Weights of a small GPT-style language model, trained from scratch on English Wikipedia.
Size: 13 layers, width 256, 4 heads of 64, MLP 1024 GELU, vocabulary 8192, 12.4M parameters.
Training: a variant of Muon for these matrices, 10788 steps.
MLP neurons of a small language model. Each row is named by its layer, matrix (up: input weights; down: output weights) and neuron, and shows model dimensions 64-127. Each number is 128 + 24 x the weight over its row's rms, rounded and kept within 0 to 255.
After each neuron's rows, "fires after" lists the tokens most often just before its 100 highest values on Wikipedia text that the model never trained on; "fires before" lists the tokens most often just after its 100 highest values on Wikipedia text that the model never trained on.

L8.up922 [125  65 115 120 125 175 127 162 153 128 137 128 141 142 131 103 145  91 110 157 142 124 125  99 131 168  95  92 162 120 102 137 124 126 131 148  84 100 145 131 119 143 137 145 112 100 163 111 139 154 118 103 167 130 127 129 113 137  82 118 138 115 150 138]
L8.down922 [126 110 115 123  87 104 173 121 138 133 143 119 151 125 123 149  93  89 150 123 102  98  97 131  92 175 157 127 139 141 143 121 140 113 127 115 137 131 116 115  53 130 186 121 134 155  90 100  82 142 158 110 130 112 125 122 142  73 146 146 125 130 142 161]
fires after: " "
fires before: " |", "–"

L8.up641 [122  98 115 145 132 150 119 135 119 100 138 127 102 135 188 116 105 108 107  84 108 119 124  99 116  89 108 130 126 152 107  73 101 153 146 151 150 136 120 167 121 168 123 169  89 158 120 131  94 151 155 117 101 104  90  78 147 113 124  99 153 142 126 118]
L8.down641 [159 123 122 126 143 160 110 141 110 108 122 123  70 101 161 132 151 142 145 134 111 138 137  93 105 131 158 140 135 152 153 109 121 123 103  99 104 130 105 128 136  69 117 124 110 101 145 159 133 124 130 173  98  98 117 145 129 140 142 113 128 158 113 149]
fires after: " ", "5"
fires before: "'", "9", "5", "2", "8", "3"

L10.up752 [114 118 120 135 103 136 146 130 129 143 103 156 135  87 138 118 135 129  93  72 145 114 118 144 148 120 110 184 135 114 144 107 133 137 116 142 133 103 153 103 129  98 118 141 123 148 149 109 159 129 101 127 129 125 110 128 101 153 121 122 148 126 121 126]
L10.down752 [139 125  96 117  92 132 138 140 114 171 164  98 126 113 126 165 146 122 130 114 115 136 100 176 146  64 138 186 149 166 135 128 133 130 146 137 127 109 147 130 120  90  95 118 159 150  97 109 125 132 140 107  99 128 122 100 105 122 117 101 118 174 141 133]
fires after: " ", " (", "9"
fires before: "0"

L10.up265 [107  59 153 168 134 106 117 149 133 152 136  91 164 129 175 117 120 150 148  99 110 118 108 117 126 149 146 106  99  97 138 144 133 109 169 142 123 135 119  83 111 101 170 142 124 119 160 147 134 140 124 121 136 185 133 106 125 148 106 134  93 109 164 116]
L10.down265 [128 151 141 136 159 183 114 120 144  92 131  96 126 134  89 103 172 156 143 119 118 111 116 140 134 138 148 169 126 141 152 130 157 164 150 165 145 101 137 125 127 148 121 116 141  83 135 115 163 128 155 114 109 140 179 141 153  99 107 127 175  98 131  86]
fires after: " "
fires before: "0", "9", "4", "."

L6.up417 [128 101 117  77 108 155  93 137 141 174 140  99 124 166 117  65 142 120 109 134 138 106 151 152 118  88  98 127 111 150 195 131 138 113 131 148 158 124 151 145 101 167 153 117 138 104 107  96 108 126 131 117 156 146 109 155 123 107  88 137 170 152 137 139]
L6.down417 [106 137 117 155 119 149  56 151 100 127 145 146 134 119 106 117 179 141 182 173 119 132 133 125 134 102 153 124 116 116 117 101 128 122 118  93 145 121 142  84 106 163 130 162 147  92 129 130 123  99 128 113 129 182 142 173 113 154 137 102 108 126 149 134]
fires after: "0", " U", "1", "3", "4", "6"
fires before: "0", "1", "S", "4", "3"

L8.up10 [112 156 134 119  85 106 114  86 128 103 108 124 102 127 152 106 139 110 135 129 132 120 144 122 101 110 135 102 112 179 140  98 159 123  89 156 136 179 138 140 146 156 123 131 144  98 108 145 105 130 149 136 121 159 109 123  83 145 141 123 129 100 136 102]
L8.down10 [137 131 175 125 128 115 121 132 169 133 146 108 167 100 149 146 159 118 133 161 102 146 164 120 170 140 111 153 167 111 111 147  90 103 127 127 111 122 136 131  97 110 114  92 168 155 135 126 102 136 102 147  78  65 107 173 146 137 140 138 128 129 112  83]
fires after: "\n", ".", "ed"
fires before: " ", " the", " October"

L2.up446 [112 107 141 120 146 148 106 181 120  95 136 104 145 136 103  58 152 126 114 124 154  79 111 115 106 119  97 116 124 119 115 226 147 133 149 122  85  90 130 134 137 145 106 124 141 118 115 119 117 118 124 147 107 110 153 150 149 123 112 137 156 170 108 104]
L2.down446 [119  96 132 121 150 127 130 154 112 133 143 135 123 126 103 126 145 114 135 130 151 121 126 163 119 153 145 149 147 149 146 117 109 111 157 117  95 108 107 140 148 103 114 148 145 142 147 108 108 131  81 117 127 134  74 129 115 109 116 103 128 111 114 151]
fires after: " was", " were"
fires before: " by", " to", " in", "d", "ed", " as"

L9.up873 [155 108 122 112 127 136 127 127 123 110 137 144 112 161 121 110 128 157 116 122 137 126 108 159 114 108  96  85 136 121  94 113  86 112 146 128 148 109 115 100 122 145 140 141 119 157 139 169 147 188 151 129 137 133 151 107 138 134 129 175 127 164 196 178]
L9.down873 [167 146 124 164 129 126 114 102 141 102 130  97 141 190 127 120 143 102 106 132 119 134  96 155 106 126 127 140 124 137 152  85 145 109 136 182 110 174 137  96 137 148 120 181  90  97 160 145 101 139 119  88 155 122 116 155 115 129 193 160 137 128 146 158]
fires after: " ", " ("
fires before: "9"

L8.up543 [119  87 117  99 110 113 118 146 133 135 109 150  99 103 130 140 159 169 143 104 151  96 191 133 112 103 119  77 144 142 123 120 130 124 105 120 132 131  82 166 137 130 120 117 127 140 112 115 126 163 120 117 141 127 119 127 133 130 115 155 137 111 122 150]
L8.down543 [140 129 123 118 128 105 146 123 119 125 124  87 100 125 135  72 123 135 107 150 157 136 122 118  86 105 132 138  96 146 133 117 131 154 130 158 126 104 120 113 114 102 129 120  84 136 131 155 129 177  57 155 121 158 131 147 114 112  94 152 135 189 127 143]
fires after: " ", " (", "|", "-", " |"
fires before: "9", "8", "1"

L10.up687 [224 128 147 110 102 150 139 110 123  88 148 125 130  87 129  79 146 136 119 121 132 109 106 111 154  97 128 137 115 127 157 137 119 110 143  97 138 130 131 122  97 130 101 112 118 157 121 154 156 140 133 113  80 131 128 145 125 146 119  99 143 123 137 141]
L10.down687 [119  74 124 128  90 118 149 140 144  73 153 123 103 133 108 168 144 140 116 157 107 159  97 123 101 122 119 107 146  97 165 132 129 166 106 157 134  86 108 120 118 105 113 127 183 134 150 175  97 123  64 125 133 103 114 113 106 122 121 143 148 148 120  96]
fires after: "\n", ")", ":", " Series"
fires before: "-", " ", "==", "\n", "|", "==="

L9.up384 [ 80 129 133 100 159 110 142 136 119 142 170  96  80  96 132 148 114 106 130 121 164 106 136 136 148 142 147  93 125 139 143 161 130  73 135  90 136 124 106 161  94 165 110 131 155  79 159 106 116 144 102 116 124 157 132 155 118 145 115 157 122 152 137 116]
L9.down384 [116  58  97 112 127 153  74 119 119  97 165 128 175 134 113  97 172 125  76 115 102 126 155 160 169 129  98 117 146 122 176  89 167 155 144 110 122 163 113 169 130 120 140 153 105 142 128 116 136 139  84  94 164 136 115 145 105  88 141 103 109 130 136 145]
fires after: " /", "3", "8", "4", "7", "5"
fires before: "2", "1", "4", "0", "8"

L10.up1020 [121 136 152 112 144 115 100 139 118 107 119 161 125 129 158 151 153 166  88 114 124 106  96 120  77 111 158 145 102 117 101 158 113 129 142 180 119 133 119 129 179 120 141 141 165 113 135 160 160 170 108 140  98 106 134 151 107  86  91  93 148 147 122 141]
L10.down1020 [123 111 138 107 140 133  97 137  97  97 174 138 145 127 130 152 146 158 106 120 140 107  91 174 133 128 177 115 115 165 118 137 108 130 103 105  99  88 124 122 157 117 133 132  94 124 157 122 146  90 153 113 143 119 137 167 111 145 110 118 122 117 146 115]
fires after: "1", "2", " ", "3"
fires before: ",", "5", "8", "1", "9"

L8.up510 [152 134 117 146 120 135 116 103 128 126 137  78 136 129 144 116  77 169 118 138 117 105 157  98 161 138 120 132 108 143 179 115 141 111 140 109 144 139 178 139 158 133 106 134 103 136 131 143 149 139 136 111 130 145 139  99 124 127 147 134 164 157 117  96]
L8.down510 [154  94  81 133 120 133 113 133 124 117 158 127 125 119 128 100 103 159 154 127 115 137 125 137 143 102 106 115 118 100 141 144 107 133 117 138 148 107 109 117 143 123 145 113 152 113  80 106 128 153 154 120 115 143 129 168 124 104 140 159 173 130 136 170]
fires after: "\n", " |", " the"
fires before: "|", "==", "===", "-", "s"

L10.up582 [105 145 126 152 139 114 140 143 108 153 104 145 113 109 142  58 124 159 104 156 137 150  99 117 166 123 129 136 101 135 134 139 147 138 144 134 168 128 131 138 131 150 175 155  96 114 146 136 157 112  87 166 136 181 161 149 119 107 120 140 169 100 136 135]
L10.down582 [126 134  97 159 116 125 138 141 145 153 120 134 107 147  89 136 123 112 148 177  71 133 116 115  99 123 135 115 116 136 149 140 114 117 145 141 126  88 121  88 141 147  75 117 135 149 113 102 103 171 136 149 133 110 104  98 132  88 150 130 135 119 102 145]
fires after: " "
fires before: "0"

L10.up861 [137 115 173 167 168 123 163 135 118  90 126 135 114 145 141 171 144 133 173 127 129 123 128  87 135 159 143 150 200 149 141 140 169  89 128 149 124 142 126 102 141 139 127  98 109 135 176 140 124 169 149  93 108 129  91 143 105  89  84 119 135 162 122 135]
L10.down861 [113 117  93  94 118 133 116 126 113  97 172  98 131 137 148 149  73 123  90 110 125 132 151 135 153 126 110 132  97 121 122 119  97 115  71 117 117  90 123 141 146 134 146 130 139 112  73 123 116  98 148 119 128 115 136 124 133 146 144 120 120 150 115 152]
fires after: " |", ",", " /", " and"
fires before: "2", "1", "3", "4", "8"

L2.up90 [ 88 155 114 159 144 131 133  99 127 163  93 131 169 138  76 118 149 110  90 113  90 130 133 126 124 156 125 106 157 130 119 164 116 138 150 169 129  97 153 117 116 130  74 163 133 195 137 153 107 155 130 102 160 118 112 151 106 145 100  82 103 143 162 124]
L2.down90 [115 112 145 103 108  94 159 146 156 136 146 100 111 123  90 134 101 153 116  91  88 172 145 169 125 114 128 121 137 127 155 110 144 142 135 114  86 152 133 113 118 123 100 114 123 176  82 155 143 136 133  87 150 124 130 110 134 136  97 135 110 113 143 108]
fires after: " is", " was", ")", "|", " –", "\n"
fires before: "\n", " a", " place", " an", "---|---|---|---|", " "

L10.up179 [109  70 125 163 130 118 124 173 139 106 111 100 106 116 165  99 109 139 111 148 133 135 128 123 116 130 119 147 146 117 134 137 136 145 139 120 150 142 111 123 107 158 140  95 110 112 111  59 120  61 122 155 128  89 174 119  98 112  88  96 133 132 125 144]
L10.down179 [121 150 130 114 138 148 101 140 137 128 106 125 139 124 118 123 128 170 137 108 179 144 134 120 168 120 157 141 102  90 168 132 121 110 135 165 157 131 144 125 104 121 157 141 106 183 144 174 119 112 159 111  85  97 175 133 131 127 124 137 153 115 128 125]
fires after: " "
fires before: "0"

L6.up267 [121 131 138 150  84 153  57 141 111 139 143 107 106 120 101 152 137  88 141 125 164 103 157 144 118 126  89 123 115 147 135 155 140 119 171 142 168 136 115 144  91 149  95 150 110 155 118 127 123 152 135 122 141 171 107  98 148 121 120 119 144  61 109 142]
L6.down267 [137  70 122 175 112 103 130 131 121 168 118  96 102 100 134 102 159 124 149 124 128 113 158 104 147  84 125 117 104 124 132 151 106 128 125 122 109 112 141 119 117 157 182 150 108 162 122  96 154 136  97 178 134 148  84 144 109 139 116  89  95 137 118 144]
fires after: "0"
fires before: "3", "5", "4", "1", "2", "6"

L10.up157 [153 110 110 134 184 174 155 117  91 160 140 132 147 179 116 125  89 135 122 171  96 138  81 110 114 157 116 149 177 144 147  97 144  97 123 129  70 168 127  80 151 169 163 127 120 135 156 132 113 143 151 149 143 159 136 137 133 142 130 149 144 104 155 146]
L10.down157 [136 107 117  62  94 104 105 147 132 109 105 128 116 125 124  95 139 149 157 123  90 126 165 118 136  91 119 143 144 119  95 104 116 136 121 102 127 137 106 126 141  99 139 102 140 140 160 106 137 107 126 130 144 104 134 127 102 140 105 138 129 155 137 162]
fires after: " |", " on", " –"
fires before: " |", "1", "2"

L9.up495 [151 173 108 129 143 154 121 184 165 144 151 127 144 160 114 126 116 116 103 145 131 130 129 117  97 190 135 129 120 140 111 117  98 132 157 103 186 154 156 129 150 145 176 119  82 102 141 140 103 105 174 139 121 133 133 122 131 103 149 134 112 124 155 108]
L9.down495 [165 156 113 106 131 112 140 121 179 158 142 128 163 145 107 127 145 118  95 133 109 136 160 102 126 136 130 139  94 140 118 131 144 152 141  79  99 104 146  92  91 119 121 167 135  96  99 118 112 121 123 171 113 138 148 171 142 109 144 129 123 133 123 160]
fires after: " |", " No", ";"
fires before: " |", ":", ";"

L2.up485 [140 107 136 133 160 113 107 133 102 112 181  89 163 124 116  76 119 123  60 124  86 113 144 143 116 137 119 156 146 133 135 177 107 145 124 108  94 108 166 145 164 100 133 135 155 140 150 124  99 153 113 141 114 114 130 124 142 128 113 119 128 136 136 137]
L2.down485 [137 109 166 130 137 160 158 142  98  98 152 127 123 134 146 116 122 115 151 122 130 162 170 129 139 149 134 157 129 120 138 136 106 103 139 136 117 137 109 165 145 119 112 134 113 138 176 119 114 141 132 148 110 145 111 117 164  78 120  89 127 155 106 150]
fires after: " was", " is", "dr"
fires before: " in", " by", " to", ")", "d", " for"

L10.up430 [129 162 124 162 144 113 177 110 146 119 131 112 139 138 135  85  95  97 182 151 116  99 166 125 135  93 130 108 183 125 136 166 108 104 159 115 152 159 113 140 114 101 170 119 107 152 157 162 146 144 135 117  68 137 151 155 101 129 126 128 158  92 150 119]
L10.down430 [172  93  90 112 103 125 130 132  99 114 122 123 107 131 131 163 144 157 105 100 118 117 107 144 127 117 132 146 120  82 145 111 125 106 100 155 155 124 105 118 124 108 141 151 138 148  88 120  56 137 141 119 118 128  99 112  93 100 157 181 129 126  98 131]
fires after: "\n"
fires before: "==", "===", "In", "The", "="

L3.up346 [157 144 102 139  96 173 113 109 135 157 122 164 139 127  94 138  94 120  94  94 125 119 151 174 114 161 128 117  89 124 175 106 155  97 164 150 155  80 143 110 123 125 133 102 156 145 131 155 124 104 111 122 131 130  93 129 121 156 115  94 168 103 131  88]
L3.down346 [105 140 146 141 142 129 106 134 132 137 134 109  93 112  92 133 119 143 171 127 169 176 103 138 164 113 187 117 129 124 138 134 122  93 147 139 122 139 112 106 134 110 139 126 152 162 122 132 158  65 128 135 154 131 112 119 152 163 135 102 128  82 140  88]
fires after: " No", " Total", " Vol", " Pos", " votes", " "
fires before: " ", " |", "1", "0"

L9.up211 [128 106 105 144 124 137  91 107  87 116 117 145 139 128  94 140 157 222  91 137  85 129 119 138 140 144 113 118 126 107 156  87 133 106 141 139 108 118 149 113 137 149 133 115 186 122  97 106 106  89 124 145 129 144 133  87  99 112 108 112 144 117 160 128]
L9.down211 [131 121 113 138 100 139 124 125 141 134  88 156 118 107 148 129 104 134 129 123 148 148 108 151 139 124 135 101 104 128 123 173 142 145 189 167 107 137 152  72 120 119 169 119 113 132  98  83 148 113 106 187 143 119 153 142 156 125 105 139 122 124 125  82]
fires after: " ", " ("
fires before: "0"

L6.up513 [137 153 194 123 114 134  92 130 133 139  83 148 143 119 124 154 142 147  68 111  93  97 131 107 156 162 156 136 143 159 133 102 143 121 159 142 124 122 144 102 111 161 144 149 126 134 120 119 165 150 113  99 157 104 127  96 120 123 146 175 152 120 111 120]
L6.down513 [136 121 142 135 115  99 108 142  78 168 115 173 111 144 138 122 158 151 136 122 169 100 127 150 140 122 141 132 172 146 126 138 120 139  83 158 152  80 121 157 111 110 111 134 110  89 133 144 153  79 102 126 134  85 131 133 118 131 151 159 115  97 148 155]
fires after: " |", ";", "|", " ", "W"
fires before: " |", "|---|---|", " /"

L9.up238 [ 91 124 134 171 121 132 104 138 142 120 126 127 148  94 127 150 104 159 143 113 131 119  95 171 143 123 163 117 123 144 165 138 169  83 118 111  89 157 157 116 119 104 127 102 128 147 138 146 117 112  86 151 145 131 119  98  98  95 145 137 115 131  90  96]
L9.down238 [119 103 109 138 148 160 113 154 148 109 154 111 151 117  95 124 139 129 101 137 127 109  67 110  88 115 115 143 105 155 141 110 160 120 146 153 111 116 147 129 139 133 119 117 139 131 150 139  70 143 161  64 128 131 128 113 143 153 107 164 156 127 167 122]
fires after: " "
fires before: "0", "7", "3", "–", "6", "2"

L10.up805 [142 132 142 110 120 119  58 123 114 127 143 130 165 126 120  75  96 119  40 114 154 136 140 115 148 165 111 132  93 154 102 123 170 159 102 154 135  95 103 136 143 138 130 140 130 166 155  79 148 133 126 100 118 185 126 164 143  94 109 154 109 125 173 168]
L10.down805 [134 166 127 128 110 146 125 140 125 164 110 113 160  69 168 135 134  88 125  92  92  95  94 155 113 113  61 136 151 184 131 139 129 147 170 126 157 137 144  84 100  97 107 139 153 129 153 163 136 138 108 116 129 104  86 131 136 100 103 113 141 129  89 161]
fires after: " "
fires before: "9"